Weights of a small transformer language model: 8 heads of 32.
MLP neurons of a small language model. Each row is named by its layer, matrix (up: input weights; down: output weights) and neuron, and shows model dimensions 48-239. Each number is 500 + 50 x the weight over its row's rms, rounded and kept within 0 to 999. Numbers have three digits each.
After each neuron's rows, "fires after" lists the tokens most often just before its 100 highest values on Wikipedia text that the model never trained on.

L5.up405:516381436531510455437512582390519412475478572463509451465472458533546448493513625538530473478514474457512566538519563546503581484497484514460525491536447426492546489623499487535458581592509528527514523586576537561504531553529497477475576477486493483590575445500435524439477491506624460505558442426465502531505451417563482426528500502376518570487556504456477620539514532358439552483525537492539530599590476538474534484529531483519531564541507456541516495551536508480581523437527431576492567504471455483461506507532530494469460479507564620464505545471475415428477505474449467445
L5.down405:507526493456558439491520538503504564520528493472492466501512456454605469509416532611572490487548485463499510467458509481536485490652573470524626508464550476470530545473550486450549567456460451505496599424634486445439449566596490491467526444472518514370432490530550505558501434506465504524597476503474502518519519490467488560435473435493500476519476489430464458451528349538530485516519452499478468543492454464493515405483535465436656458483570504475408521558569461512503590428446461442472508554580518485600435555421507560546470504428503472568512508489542473511458505480519541509
fires after: " U", " Ad", " D", " K", " Un", "C"

L5.up692:501552455518456591529598510409572505538460466526578465525412543512459455438578500446436501519482439517520483589600371444460408528486424402537388462433449533479438558519571572413469563547504479509465454526471431457517445570462426422466543528504486566567551504545443526530572576583449494443576510474597470549600423503455499506500517534525474502523587487508444515499501494383467546427564476603522542481504606466507450507535513484436527402517447566484498566627510564514551540582430384462520493484498543475443473482505430452578504543518538618463555518493501464521558511461450524528
L5.down692:464497479553514490363405518401463469481532524453476484420439484492514458491477412504527584566401520570532521506468526413513497516541623544474484521474391502535445465560491517559490481470452544625491425581558529490581571555476548447510516525671520545551511521567507503593536404410468571480457449484540444496468504509529493544520455573526502543510584549457445432519554520502488517515499467396437532566519365528497498436372448460559565585496425498450585514554489500525475484454524516360522547528498495512539449500420565462490442551399511491491534459471516536485451431561499509532
fires after: " on", ":", "–", " –", ",", "born"

L3.up359:496536496575497470519473499515504553509493546511511565565528518551523511511419528498530456520477420512544444502529542411504480495547416528486448422501458523545519421492585471456440418545523542557450534565433643467468495591523499517424395417527485522447344477488564427488430430496560408524489478501530509544477503518549523453550486498536534469532463510493446533464558460477436482521428461404538614395560460472432495522539575536520509449452553522440483433596551531534632580563492514496532454437573497490575537464500553541538585505480506401467540513545492495574506460553472458356
L3.down359:457547474436504530530506508561511574554571498485458438482427484597463476504437493549503432515394513455437455559564544507482447502455470415545549504494459461393504567526405528585491515440483521581461457414496525504559519524495399544534605578441507561499471520496554485564552464437465503511460512427531580401557548478421556504510511528496502467523588508524352453480412515483515596523479494422495439496531582439416517468563499471556470492512534480585494510501507539533496460470603522606532533466517547428512497537461510444506540417602455385408509473476544576474413556513467517567
fires after: " P", " C", " Co", " U", " Reg", " G"

L2.up582:460419509557558441487523512506539536450544597457489398517570512383395541603442511463503517531470413451511581445587499544468556449556482574531545526495543466516576530503516522526492503471455481542473492485538473590530547547460461555514494460442530511453521447500538490472462383463487530505458641553540509425507430548453570519500535495427547426551461573532506493490422526505473574520466463503623548544502581404447542491521423467531536597467463542469470526490502497541493431493448541519515423524449515531502450475512429476469401529480476561545588494439492454562533483455449490558
L2.down582:453487493557411605551466493570580530505370482475497503550465476560550475514552525507481514511525626507491454527501508477562461500420574498490496533524429463496536440528483463549433505490497465537470492530473412560471477482542471514454506515515390565550522454489457551496519501596484371534555518503500584533445515538423458479522419556555393485571525410448418478550479521502446558409517485465462567487394602580491517528427474527552503409483577464433445582623459506512487521554508512406515527574470494501480533580450479498582576479512412441461454542425406369465589546466495581493
fires after: " the", " stat", " ch", " l", " The"

L2.up913:347518607537453409512448523605544577446403473544536528506586507597529452517478459523474497564450499475470414452422488427456514515602509482565460388460497520465495514472437445458485488534549559492480413546456461582502562524471500604387478506534512508489586565402560521522448451513460510507544303491447469398502559421432468465562494526493572513566460538422480537486479565522447591458493552449482477450523505544500492534524429466515459486537466489488444537493513571541411508465551528556511536521477533476547465482501494496531539564532481555520424488551438511528425585550479506497
L2.down913:441572609393433482499416499563435509414507398627451545497506382505572487476461428490475550559590484518467423508496571481540505491489559535551472519445566415458473490400463569494513530538523488544503470454459517504574552533473531547459443455378443530434467506504416458480524461595439551569507510584453578537432550570461522459550458536522489516455517493546535570452532567539535491566439511447517570450471565517518413517504475537438553581526514508436447423498601525603521507545512469475514486492540504510430443466511522531495538530566394444512433546530412439475588480477554575466
fires after: " Mar", " An", " O", " U", "i", " as"

L3.up23:486546485462446503425501509542496552424446469534479511488451602534483506538532605404526521437564469487508538445498564404450405492538531502475461479505517480468527436564478524554509478438454501496525495418464451428502594597472521496550588501584494527478551397488548532579518532496589566490498455557582537493522464370420501441516536487426558435549507478508531537528469463568527480424596563442388489480524476583535519475564499499443501552483500474415460563457456437524470350430506569412524598503475459519492512522483498464469482513593477506486569560559574488497518477470533499442
L3.down23:510506513485457542536519525611541543497581484416532534579532486523538411488502505458515511470436553490538496485451435486521550387460622562577547577431619455457506474469471474506545535504543393431543466508415520517493478438563497531570457564387469538547547455452541493528484576533524529449448486549549491557466478494426471449464467512462489481558546470460528506513551510546489515465471472457526428446623522493522485445462502552476495517539525539454508552561552523476593413520441514458453485409483523502452549537700507512494429410522463426506504562533428448465580522463481537472
fires after: " the", " The", "The", " a", "A"

L3.up144:475383479485388481517529518478479480487520497563480577495490523579438498532515415462508398467499399490490454508563521467453436492499546547472472507518570507569524490567433556507504472475547557545589491579564495571522516561544446481475458543503548510503562424486489521486422550449463482550461578447495510629495453520620412402484449531541562481601429446500505499493569421508505520518513520531438540478481486502578568507535506428462547589487446473408460503511539478418549398497657516476569438443529504451522471523476445560507447472562509500576479483481447500549530508462508430516
L3.down144:517434451503539477585566509437442583520403574433467474531429511458567517509477453533561433498534518525443502431485519458526584480540548487430497594515518425500439483442482491453590574438571637550503551501493470404409530543482514491478439481491360455500528466501514482503432531497465499520445507599552577555509503468502542447484444498493513506416323508508533475533438544487477548433505486549449551582529522564455545543555564549508475556458539448530427528489442494457452462554443460513427529556517476523481455506585501553552440463491515428499562446397428463427469503513473480505
fires after: "w", " H", " h", " W", " w"

L3.up815:485586551539555437506613493470473423459491588548431464573509543551584479537479513446442508585434458508499480496510473483509523491412549456503523537459598514561550360507531478441455474510469568521445413480579519519457526489543593402522425475608499551509498491525432550574457361536457531477431478574464529497587497504569524528487502431540438441493536581481518520514458414425517462558419516492428510482511507465542468503462552605380491467489492534519497501522535474435519553534544508526565462574493566540534442483491527587613545496505543525543452491515423486480521579556401453511
L3.down815:508459449418502464491580585462473454487508449571509532471525505407548394526430493470466512575467393391488495514580567523545517585555398537518484487552457539509469442425588542490447476540426560525472523523466506472565593506536587505494481441606415548459478550484520494495516475426498471486473505593479500625565513469491534464472489464561488537462460547469513575481492523526559504521485471478464501562559563375485451454517519477527471535574418588605375493554518568521573505459420563527510473468492508590482510478459493523487454451497469526598569600450518512496489560521483450515
fires after: "′", "°", " elect", "che", "+", "ip"

L2.up983:490436482491446534484450482595581399394563531465458569424469462455481480537505517524461489498479516544574532553522456520497414422578413410499511538563525497511433486477421427500436445491426572483421396498445467551559426496465511508518560538479485480425455476545484551565513463394560515573518428492440471477468525391569436522503416506573545504506535599482504423501527457426495468487511537480440560468512569429524460447448481658534484541516548395480492597519513455445413545548488497443504504464469493521504459475510526472587555508588513456498570495508532504531509526457510550482
L2.down983:462619554527484419502544443559521508540541488419402437449396411514521460489464461507426493488565460448546499465427479533578545461437492550553510589534451452485505451442495511548498644583513513569375487472475468451481576610461503417508445525546436463507507537483429579479467517436509558615554504434438532449549526462502484467447498455435542498448578381520469521600520519550496503456518541523596576465509422513523543494528448464499502538488577424562500508543531440612484486537411600540549507504489543503409572477529494457442526483461578516457494484477536476501489503441499427496
fires after: " K", " H", " S", " s", "S"

L2.up775:543500460443521424520535530449470416553585559550614533527439550582489490530510394536507479513495507440526542493509405448471509517545473492443531528500631587517530488545516525495575465476526555577492474486460491477553463557478494509528471492386527516485552561470570520481500476445485499508528474383531488462447485444474488470454527440493492548547483564433532397546519349469441396437523400494519526575542541507568514466580457553514484586528575450474554450561499450559483462504535494624480595442442518474488460486517438559360449499486539496414451526519494504523584482502475493520
L2.down775:538474547424542595500514445587434452489506598524564573488464590432462458488570495495565510517506543445464495499534438489550550541472551481553522404545537433547500492502552553511502455485541419592504490502501494531445560467432523523446480481521503441450552550464534454480388520439472447610492449489494509529417552629574461533433500549516453443470481501487479441598495462458483503434531461482569494480593363478443447521405472603457443516545491506489543487461477521538449468545398516509545521540492481546562363580616628474532540397544449495555524412447463551514441518571508615521
fires after: " D", " M", " E", " L", " n"

L3.up460:483539467595572514512468523481577534515492474569476538499465439615486537516541474483549479556480471539451602555532470473395525489503518548518432409571446504414480514515545539469502480553509566516476471527489477495501563576442378428594544578449525503486520451484475563492544458534517612416469567526499502455559461588503428504505488495545442451517504500476444420470530496442448553492520554501494420487496488533436542548511464423575506427519502541495541586581591566458472532506457411467461581496505438492460563489485550466494502470437458594472447508585513538439453449631455451480
L3.down460:466586474527511506523427496434524464418510407456497578434379450509470558472497429457509531502638414538466547603509531519496521587568538578480491530468587448475501487605573502452467497473417528503441485466524513536503522459460555584529426442453524602574491456488477441510463454515528468494430485501585411571532524507421478534544588462390502439494542463501538466478459387519483511520521548469567476549559487577452515551522363540475449459552529446536504495525512440562532488528453453421530596551592490468560516527551487487493523522458519490460501478476440488456406443534529446442
fires after: " (", " |", ":", " 7", " on"

L2.up873:474573465479436568509555475390489557512483485480453503463552546471616447636445631456522534634535601534492429497545491529516504492495530496518525465491556549440449527553463416454505477525516504475463523510520548486563483559496487536394511583471496478489588477451495462445416463511540522480412482537488574459438486554469478589554446499432539443537442529483420468554453477521468489486544536562465472448464500497404532441471460449539471571524530407484482510470412534451458494591526513568491389455424516493499547545511541563533459424439568522571458536499475549576471553422555565507
L2.down873:472399486559489493456503499533484466592478476567518437558355467442475415420493541563503475563413462493500525485523627448494552528525520435470543578565470434470606529500451483451428478520521521548495457570445491398475534482455605505511517541532529424532526492470500626490556456468482530535593462473484452532601550486539584431504538539440481526544523462520480527469501457575496534540404489402469543519515414498548439467523499569395579479432528510494548516397535524501471463454544565574506469547501449463459409487582565504490559472370524490370480499454528473489582513497464444495
fires after: " in", " to", " the", " n", " at"

L2.up705:477453440624529526486548422572611449541485472425468562480556499449501498505472536528511501472486495523496579485506391478466598445550410484538552549530465534526415531508491505453557510491404532485454469492491542421560458516430511471496541525407541440456571497465544378491500434497499492463555453496517513471539553528545477469510481494400461352607436550562476435484540507408409506544441456544560582451458510564490483516599425379495489495535583460518526524462518478419584462407561454532437429575512452482474533466450480512474512579473493492516533512483520541571523570468506501529
L2.down705:480554537497545496518520563467391511492500533469429454493318507457522540562517518497589452540486384425488484552431561517427506589453499516510507486490517469558558536564523594471495476482599492503498572527492478520455508392438521497553481443541521556500488472411472533459442497468517617532444437398468451585515462420538570518519529516526427473509575396556604564425499533475502478456619522469512575530551486522537515470385551491438497475484567529546472473481492528524425433492453566549467509523519521527566484419485517458497470469522515599437506455542489469449450438573500528483
fires after: " w", " e", " f", " beg", " sett", " s"

L2.up6:506471446434398530480540484469573448463458504532505452497494567553538443436581469566456514596459468527434558520490531478491481512374547504437457427500677479395519441592529481460567610535561521510448451465483412461562464571486484568522501428518428536498513530523476567513530542524573544552533496455510487517540448397535411519551407464507476525531520472502525527612486531543423453548504525522486529498516494525526633512451564423578492605540575586494470487562460450522465446487465542520497546583447418492472455502565456442496534514494507488493401481477553480537498489481505426616
L2.down6:461506503493484533523456599522504540403596523445494549548555567421512506515509487543490571414493515515424463564448575474541584463543553477512533502482500387484479433423503536483539411452483489505466443456476433526471516526432487490533525474413520647546490552518562570494541547514494468479502525505561464610499507554396467594482453480464503491556486466549577515565446517582451496475560461453463495492546504492501496469595462529506513502445506484510447513506473525507531500557458479446560390501563463473428558569423464479605475333485538488550494514445466431619490504453583513601
fires after: " the", " T", " M", " in", " E", " The"

L5.up792:559529439540443449570497464511457480587461476556494493479515380487501455498551440461432479486510513516489596520484514486507469483574550521492538523491495499526507437455590510473487487540481576587469580544616517472435441473626425529558454549498537536412558565625474552554466504488507443435528554463509460566496478500403529489473506545471397470533506502601374492502561544556507511532457559454504562488473377454504626446466443550584526601471490444529498458479503496407487447441526505451495383465561479439426441489487448587396480453463570506543520523415540483502531503431469495438
L5.down792:471470510478514476571445520545568508480530518509488557572467448478404528454538586519499510484460531402464509545534493546556538503421458537507448505479530497457438500521483549516486510409546441491505567458527436549552472582486551453543425494482507463537536478454509430557476505425458464552604512477557552529571543479482527426567409532571453485501362517440522437572482439451445453527558492509512521445562469581486462396527520444474488485408549543490587663435518519469480494433526435519423474561559563546474456525435421495527476472442547510433442514426525466504550577486514409531
fires after: " H", " gr", " h"

L2.up635:480496541519515557504538441443493557509400594352461458516445465460469582565550484397547583520457481554620494515548493486511550567554548402475401543530532512431458497497539414433511446489479515571565548510565551495525506575440479489352441499470588489481452586523449441492558451400531486456528600428539477484557380456482458479465507534610544445532542489501474542542393522496439519380487453540531406472517565534411503536529479546519498471556456532456474539507517491549436517548483519416492568472531490536475470490449523491553504530525555592467541538498578533477494511439415458474
L2.down635:513508386492468492557453579408571485453427595607484557505461458444496559500582512409514474467560460495478493484514465501484506562497582393480524492438479535441480445501527506504503465473528429585484494477544457389598531472455524509484492509472468528585465469529456517530568485554446523558476441465604505458545437569466534523539589491400458511515454431509452508549519497421536412529489554505551482565511449504484529538500540544556426473492527489501506415583413470539451614586482508501523651573483395478548449496579547497580478408543404514515472589483376557501504507452468574504
fires after: " |", ",", " in", ":", " W"

L3.up566:457519548453479442480487492574558584513498543471534503450453528560506425501502466508538479459495511454511491511579503442470479443527511456530441412488465548448523478470509394503525492423470504485428482520430572549498565535536578504498502595562583467494561527485453560377510606554457438489554542542467539525554451471532433478539419545532536433463528541468560514555474533402478519436475476591582462491461561387478500551505480452466456568466494436439550579487560489481465482496532473468462493446437478445514433472490575470432525510506452581411548545553552491518464531486560578483
L3.down566:489587482501521354522535554464558486537499513556432593520524487521540447624541526516489475567586474448515450518460516505501473438491490383527511527560466453429437513484445556473448517577442469495443452512503501474526597558514507504493524552530549503517451609605490582591511478446457527426472508452456545466509498559491466523456502434443529499524481496468341470512460489541489581515507462482494407535522543592538511441599585561494543404515439521603518456476386489502447536504437513451472535568550510501489466650460419550498528530381479459497459509423494480552500452517538479488
fires after: " K", " S", " T", " (", "K", "S"

L5.up918:456470448532489519506419594470437463472404445501480555470539508498445489479531548387481407532475495635471477504555479453443502485565502423490465526582476527470571528539559580467498594563491562446529532523523492577502526568530495535500607483414534445526484519507504507517520502439601436505525497528469617481465456575525520404493589478545520537455589440447508524495462497467517448461490506507510511516466444432520593437540520504459459469492548529469518541583590370540490438450374460520519549532537455427435457525587419496485395617536421522467473430432546586448490552499445539472
L5.down918:517507476548442558517496551495521471455471539497424426462571466556522483481468455431567535570573506510530434436381562497458611469431547558501553452495475569466524521488530463587527564514545472502534494535522485504495496456563433497526578441513496542501453446501541521456442546479532501455519491545416465417518566569453408532389567489541480513525528508403527576459519563397429480574567440503511501517515518489550487505485433503503533477476563515591447442406554453474506559469457494418469548529501389555463503557537482440443551585434521513468571486509567473453513504438527516464
fires after: " U", "S", " K", " St", " C", " B"

L3.up870:530592491447442538576503480510489461461450443544534510511484544512422400576449554459614608570481561531532511487546484549518471482491602457484497438520436496444410464518582572494581564530583423475448545444486478491585540533498506542483508592442523452519526449482491573601503472512611499521549473487587595520457507483483524475515511571488529457525543440512489514445520510417513520506475557514428420514414484540433455408566485442489468598508414458507499414478551515490441536567524481468515482466403474597468545558527473518506559448512465497583436486435542447486539512437440558468
L3.down870:490593500564472560456487434578498478526524474514507604512577487519528584436551532451456511471476505547518582473458506499429531455630476456413470439565539498524471438479454510382502484486450437542575476596434598512488485509470492514480450339603467447512483490564491532490529416416508531468508396487538494542591443559531513553493503393501531479528492503585468509497556512580549553477429448484498558508459504521430429519519535499459616489518514529410508474590509542431483420515479482547476443518532485434510427460472532505454493534421590469361485568508534570513561507510570581556
fires after: " the", " rem", " in", " The", " more", " a"

L2.up441:544455490568432563537659506464524472523393508460556454475493472596465475541494471402527574451516391486465514431576550494535546449472569469459552517452587453473509522434557558579525432513424497533466488481405479541436497546514523563486494565481535546526538491526646504510484522521506509502464424582576488447472512504470519567529485534494533468547409427596419550470414451485513464504473541545607529476475537552491540485553406536477488503563502376482526480465491460437526472444458463443475441431433601497487526484522486532472613503615533464498518505521468392592454485567459473580
L2.down441:420469497532559591573503513617521436517584484494483526500520525472559493449522506516503568557501524480511445497444519453531362424370500490494502505520415448571424474477463526580535468481588442398524492451548535467436504493538576572522451481527452486479545420410476485530537416550522539554456447526455542562545476478516495513448443500502508513509488439459449388469523415526402529523496468561576498484437503526539543471492527495542348542518556519475471536434538492500463499385480452487568515520570549447464439540628488535474526511557512456559432482486571533429494576520474543452
fires after: " the", " a", " no"

L3.up206:540429540529437494520564558551531490461555514477481435546504517519441452537551427419498507511553532425453507535554448509471470472470545587438464534526575572539499521452498526550529480436472563573478556409474510519481552530556465426403496510451496403485446450550529539408505455498453473494560536427500456639464519520527540429508478509552556489506520500441429545381480494493423504561563517423503596496577417448525543538562520425469465568503447534421418545511389498434478446513498534493458510509506421476539489455459570505467527549600389619567389499613475465457494564539541540478
L3.down206:536531505545496458613449397459458486526515419503466465549556525513616472565578536444476452467530424467514497415371492463456555494496499447504453523501438560546421528514535494408582539552430408477485437450487519476503550503477572475419522499439521515392492495521583403530486466583467565444500518464519522592497515540475493512463543561457482507521486419533565514546489495531440503462496450481547419406475482470472487517507509549481517450511469534544543524427496441469398476549434356499552517557367557554505524553563541387536507418560485564539502444487537542576415548500507555480
fires after: " E", "E", " e", "Q", "R", "L"

L2.up886:544471471474522505417481548504476438510456533534441587458506452584437442478523434493497471425488491445512530495460516490462468540623444512545421539517533450535487486505444508518553475459373473567554486515463590544451578561565516412592536507496580432487628454429541524585468529521578534571513451418545534530396403470499495496581516500505461509468545524482556457491519501545499504425487574473429442494543532527377520450472505531569480477515454463480388554520575526478502457545485525501498542435422618497551498571525502535488512539556457522508594557371543525516529435528460529586
L2.down886:414465570450405485388525539548515566436494441455445484490410526509530418531488491513475509458502546502533490522517501486431458512455532479573567546437512392481491367476495441527494604585496568508658559527522506530488606607484526507497511533570400524466500522489483508531477509472388549544542529475353596562524459448535525476469601501437538530528529551521590578553593453534500506489498494503521510485509461498530542606558495538509524404398494373512510539499510393504435499445517441466522466506518552502381515407564485416639512511475549561551447487475476469510458469535461507520
fires after: " D", "w", " K", " W", " v", " V"

L2.up768:449505498523474485479564497505471579451442424476536490454480490494440545469590515396566559570445497456514505466519505427528403376464470503564536406555592466473508473477586480582453473554493416521549436491486528548548516479564446483485502523511456437488497464495576404485526513546506502493451482508535542378574548510453489574473559533612482588495503549598592448502440498466455629414520544472526508519561524542477531496561482441503503558510541513499463511468454497493534442389529469435443458470412496453537495463467535516555476472479538553653600480462405534448518591469434596474
L2.down768:531439450600599509500494480493480509426575559408538565455402552424495518482456435520545439552483524521441438495434520474455580522555532545487459492394445556472437513549503508516590454447384452483528491456456451514485538430408546429431484459580529452527567526582471471491480441476568487490434510539481436459443521547489567504480395482479462575551433381499500471439487611492524508520538434579544489514537466521550411570498487514468486509572558510527533518510529556535470490439543537554426497542596500497517535514501468597499620529508500525458485476534480554561564420510438468473
fires after: " the", "19", "The", " 19"

L3.up152:514552595503516562446522460523525496429470549426515535540443530508611482464491549518524433393499464471424482479485505423557461548478493504542574418588524423468583505513534597547485472582618481514512490564507437506532535550496517503455450479506563414563458479528468532488392572501483533523458510371492440466431534375471537557540456480491539543475436506521542524474547411469569464421501554447381558429499451479530599483483536468515431490481551512503497454455504494526490499504428591562492550568390501514499566563597522454588364468581577465474479505500489474500514529478509484459
L3.down152:564495433558458397501456540566439514549513432535467555482556445492495525510494456512563459503480557453508534459491526467472527513558525537466453552576503573423566466575548511422459502530474460475512540421502549436582530558477468475490500443475576430594442442480484421549522541526484484454642576654538481524452523486492460454521545537439554520372412537479467520521503421384574367468553410467462492498415569517640423445515491508463523483500539464565524515494526557549521467519426495455440530543548526471516474538567496515507465520475568504586534522579494506583399591550443542501
fires after: " C", " c", "C", "78", " /", " D"

L2.up333:574522414539523598501492559578473502457489484550492504525443523544503464479569494504461495522500407474463531507486394427500466487493553462493509418611532554476493497511520458542496482552492524517476460545391557526463487610511401483510533606452604395533656498393496412456564443546499600426471448536537586487620526452527488517470480512592556542470484491440447532386511505548538490385423465503496507542502484556571409501369484476524466454467418405464475494495542552571488475533573407515528553412488451486494516541511546527521525459499500419472553484527477441429498553518509543527
L2.down333:513540347512544543496520555474478634541453433488462481464526529463413451581552452491531550563451548432531425505455546535565486437494612524468522474391524513495459477451484549538439517638469513455452494509423540570451563557411504467452480492489528602463504562457490479556559518607482429461483505474546554507426431511420511521521532517362548453514457466546578505523449542565377556476541505458536473466572535579445509447504474492488500477496446507473508516530552465566505541589482487463506521626517586504504467517584484436487527498543534382506511474492442490441486404562559543473
fires after: " N", " Y", " U", " o", " l", " O"

L2.up332:534527453508537563587562480611490530517492476392414615440454435514447425409485529544483541494520549471462545403481524528505518511507499475456501515430556441495483471513516567450475477564502485559421544515487547468582583513584471500475475460415475629503468492471472563624458454507528473544480548449455420488503534523419550358535501435464491488515459599495540601515538548616521535411445441394508488454477448588466478448582488568555534415498491497541527463508454500560574556540527590564489481458495542497493574434540510429491539441518463491566583439511498545518433502404504455507
L2.down332:540539476589536493557430578520505518543532536549531489489545532489444491463513528518437498425591556485533497550438459504455554487424520489491484499501439513557532487537427534435501414351432446514459501452480501467610543523483517517524454390554542502433469512473504545562490573530635507490519488579503478436457467481486515483558531565447442652524512556571561566460504455531433561458477551405519402558443501479617438544378579547491514424498580511475476512449474428514520576489543525562494494502509542556566464465450465498506479493545430401493546447633565491534484487501480459469
fires after: " con", " ex", " en", " cont", "in", " Con"

L2.up76:400596507447406564490497503523522486479398559574477551525572532589559390468521344526547550471536494494578542462520469511511486493555540489541529476456507569499465514434463472468509470504418504481440512522504536459497469561565439439644456521500523463509489532484507480498485480491617503422457513439478482494487507355547469563477490497574425564550576530529494483550556443462521495434545528554535469498544568454556452540488469458567549542465497459515391534576633529439482516499516500540470445561552606488480478571446535415471582489480433512445479495560394520534595418481517556503
L2.down76:460528506531494456466496549542481566449527486514457569463295421475523518456503534617477492474581493478508474424531498511563433561448530517472525643519502353426595493543472506470501530519481556543482541519582485508489528502472497586452516489556464487555485463553470595465541462532474510508510414509468498420437462606489447497472426453509553529507466501577458454491479480580407525454520511474375420546518504450545485494515508586475412434473492483598500523392428460535505498540459462422504572546436543450555473512490456432519586495418420510547499491598467476534444508568509475540
fires after: " |", ",", " M", " de"

L3.up354:486421544489466502498480502593440451583550527531497460557510539533500486484577522459519494446452480491418509404474568430452465474497517416625509446505403627527464522521563442462384546445517453531451515539477475559484483497512592527516454532571537544503544543436508494437487503440440509570489517515466499415537457503484519470546474517523526461530442516556445440508477424363561483504511493495446482512487618551421604566534414567539570484509508489433505486525498593450423454608516502542452560534510444467447432484385505555428490379472615452490531519492460478526561531493461504491
L3.down354:538473424505514494611437525485497462611473457498542515466458505591515446580560518441496436547528554390472570507553597499547436442458597480565436464427563476485489519510516425538548488456411633519524608533511431542548534502437475503462515460451513451400423486579454460531420485572536443558491459655472548479561559437524462559419538465355560460509491470440474534511469449526555472399530559539481514477507462497481504449525484469507524523493491520557464463406451466514448489445494472506493536578484471555529509567582533497548564525391511487529476504542410429575532576537489527538
fires after: " M", " m", " ", " c", " V", " D"

L2.up816:412542570601502541491498461529464583466345531541494461446476511529481497537501483468520431552539468541515521508514511397500534496547560583457484531480533542492526494512513507483460450571492452439426525511562446520587436548480430531515482593491447563549547440547514546367509486554421563513445407476426382486490568555387485484515547625514442540501580473515476448405473529444580427496606553407491462501423511533548538462484388420578467508505460505605396449543513522515485501513521471468437464440499523392457536547567510425451527483486426533499450560532532534560492499450451510594
L2.down816:491504622532518549456433534441591514390403511574501525425566470564547477471536571487563391463458452464409563528464630554466487469531516528512482551484524437481565441468437510537552522462511492449496511481480455452487514618505453516550519395514492462490489445454556553516428465519454502523542427436458522483529491523484522557486474529526506513623563493451474442411486498471513503507486521435457435506520570626487469483513536500534523435499478442533491486513489505542457618476569503531515476517553521460517468514507525499477434439366609560559501454552600423481441530537533575506
fires after: " O", " U", " o", " ob", " St", " E"

L2.up931:457456496481408454604524465527547526535479455476478493502562580500429452535574472513525459513499494533481536439577442518485449412449575446583503486546533505545500551567422554502547469476517474525511606562500457474508465535538567549617528443495570449491505569519531532487479616566514524447527551530482453495562409497517544455481472555565582566492454522545537552466547471432445435541487442453410612414454476507514552522537589433448511540495476518429480457482445540512507464497446476575500454416486520571545437488568445470486442630620481521532517530442461394475551469444543465472
L2.down931:520493455540506510472582481518498413438482463490513530513490521503443521432475478482445501542442560463508471495413541481512479422543456434474489497497441404546499421450513469465448509490535491492490549452604509476509486630596370496530512543514568427581442503576507519536514559493453544514624572541455481434529430576505576485494470456414434560472499477460490481603494523549517464536454496499483616455417394540606651397524461498438487443426508501570514566468472388494464517526590494449586438526460466437453539479492526549491536582520505516471609359486507521567461459516603490539
fires after: " h", "°", "M", " w", " M"

L5.up725:583411423485477539497478495512376431478490567519501522533503521601548483438561458530516534645420432490536509517504453511471437506484525488443445496520520506487513506521476531570462486523468512521498506487560498442542459548566461453488468487544544452430467542490424470525463505500380422377542509464492578520538626570460472467469448522523536439486555579496551528536520465433500538546398544513530627565579542513472452575438536456416465516585551541469458567485454541403557452535459509541507432444481523533515435552532565481509539475429418497491443425514536460461634621532484498473
L5.down725:432492538437582528530486450615413578508467513518560521527453422469539498550518503486473428559434549460524588402509521517524485465549472528578365488488511484464472478514404454533514550506482499483527525559405531555501424489504407526590563566495481468516572489571493468407457535414545501436571528448478459515478605499497503498490456517458449470555457439562481515526507507460480472435508482472442571498561489515500491584467610423517526487554537529481591444525465415510505397475489485505675471613490500456413498502516500505555513464519543412489530564492456489495468540445518530531
fires after: "′", "°", "+", " head", " ("

L3.up424:493496564538520510439465504517497425515620439517535523520487553585528622547592483445601578440488538412462569405531441405515508548536497466624454535497557582459447555496456522450568500510463416472498490473496518508380495499542506485547404517442521477479444502408520522502474535517440533475578547499467508455539516535493550565455509490547553511463506540412553522440470427527467476455580619447597503550443510466440492455556421513612485520434521404523485522568473533528525493462529508480451460517533519533547496467437475474423598534511482472485482463299475437518539544501518456460
L3.down424:505529462499409539499511543427577550496426468545457516525452529553615484532402535489498519523485443506403504487463508473455489530526468467570479561437489476436486516517487505492553519614501457527495551593451515574454460547479485438529518379575506511526499490605424491499528524531512499554505535351537490386538454520456503491472507410498621438425490515530505547481591492479418405526502492580604504543444568497561498353465608542503510446477603490563470456548454518544437430453446468522452470501513448525548480476560516427510551535432528504499492483475396510444561560552464531438
fires after: " K", " M", " W", " in", " V", ","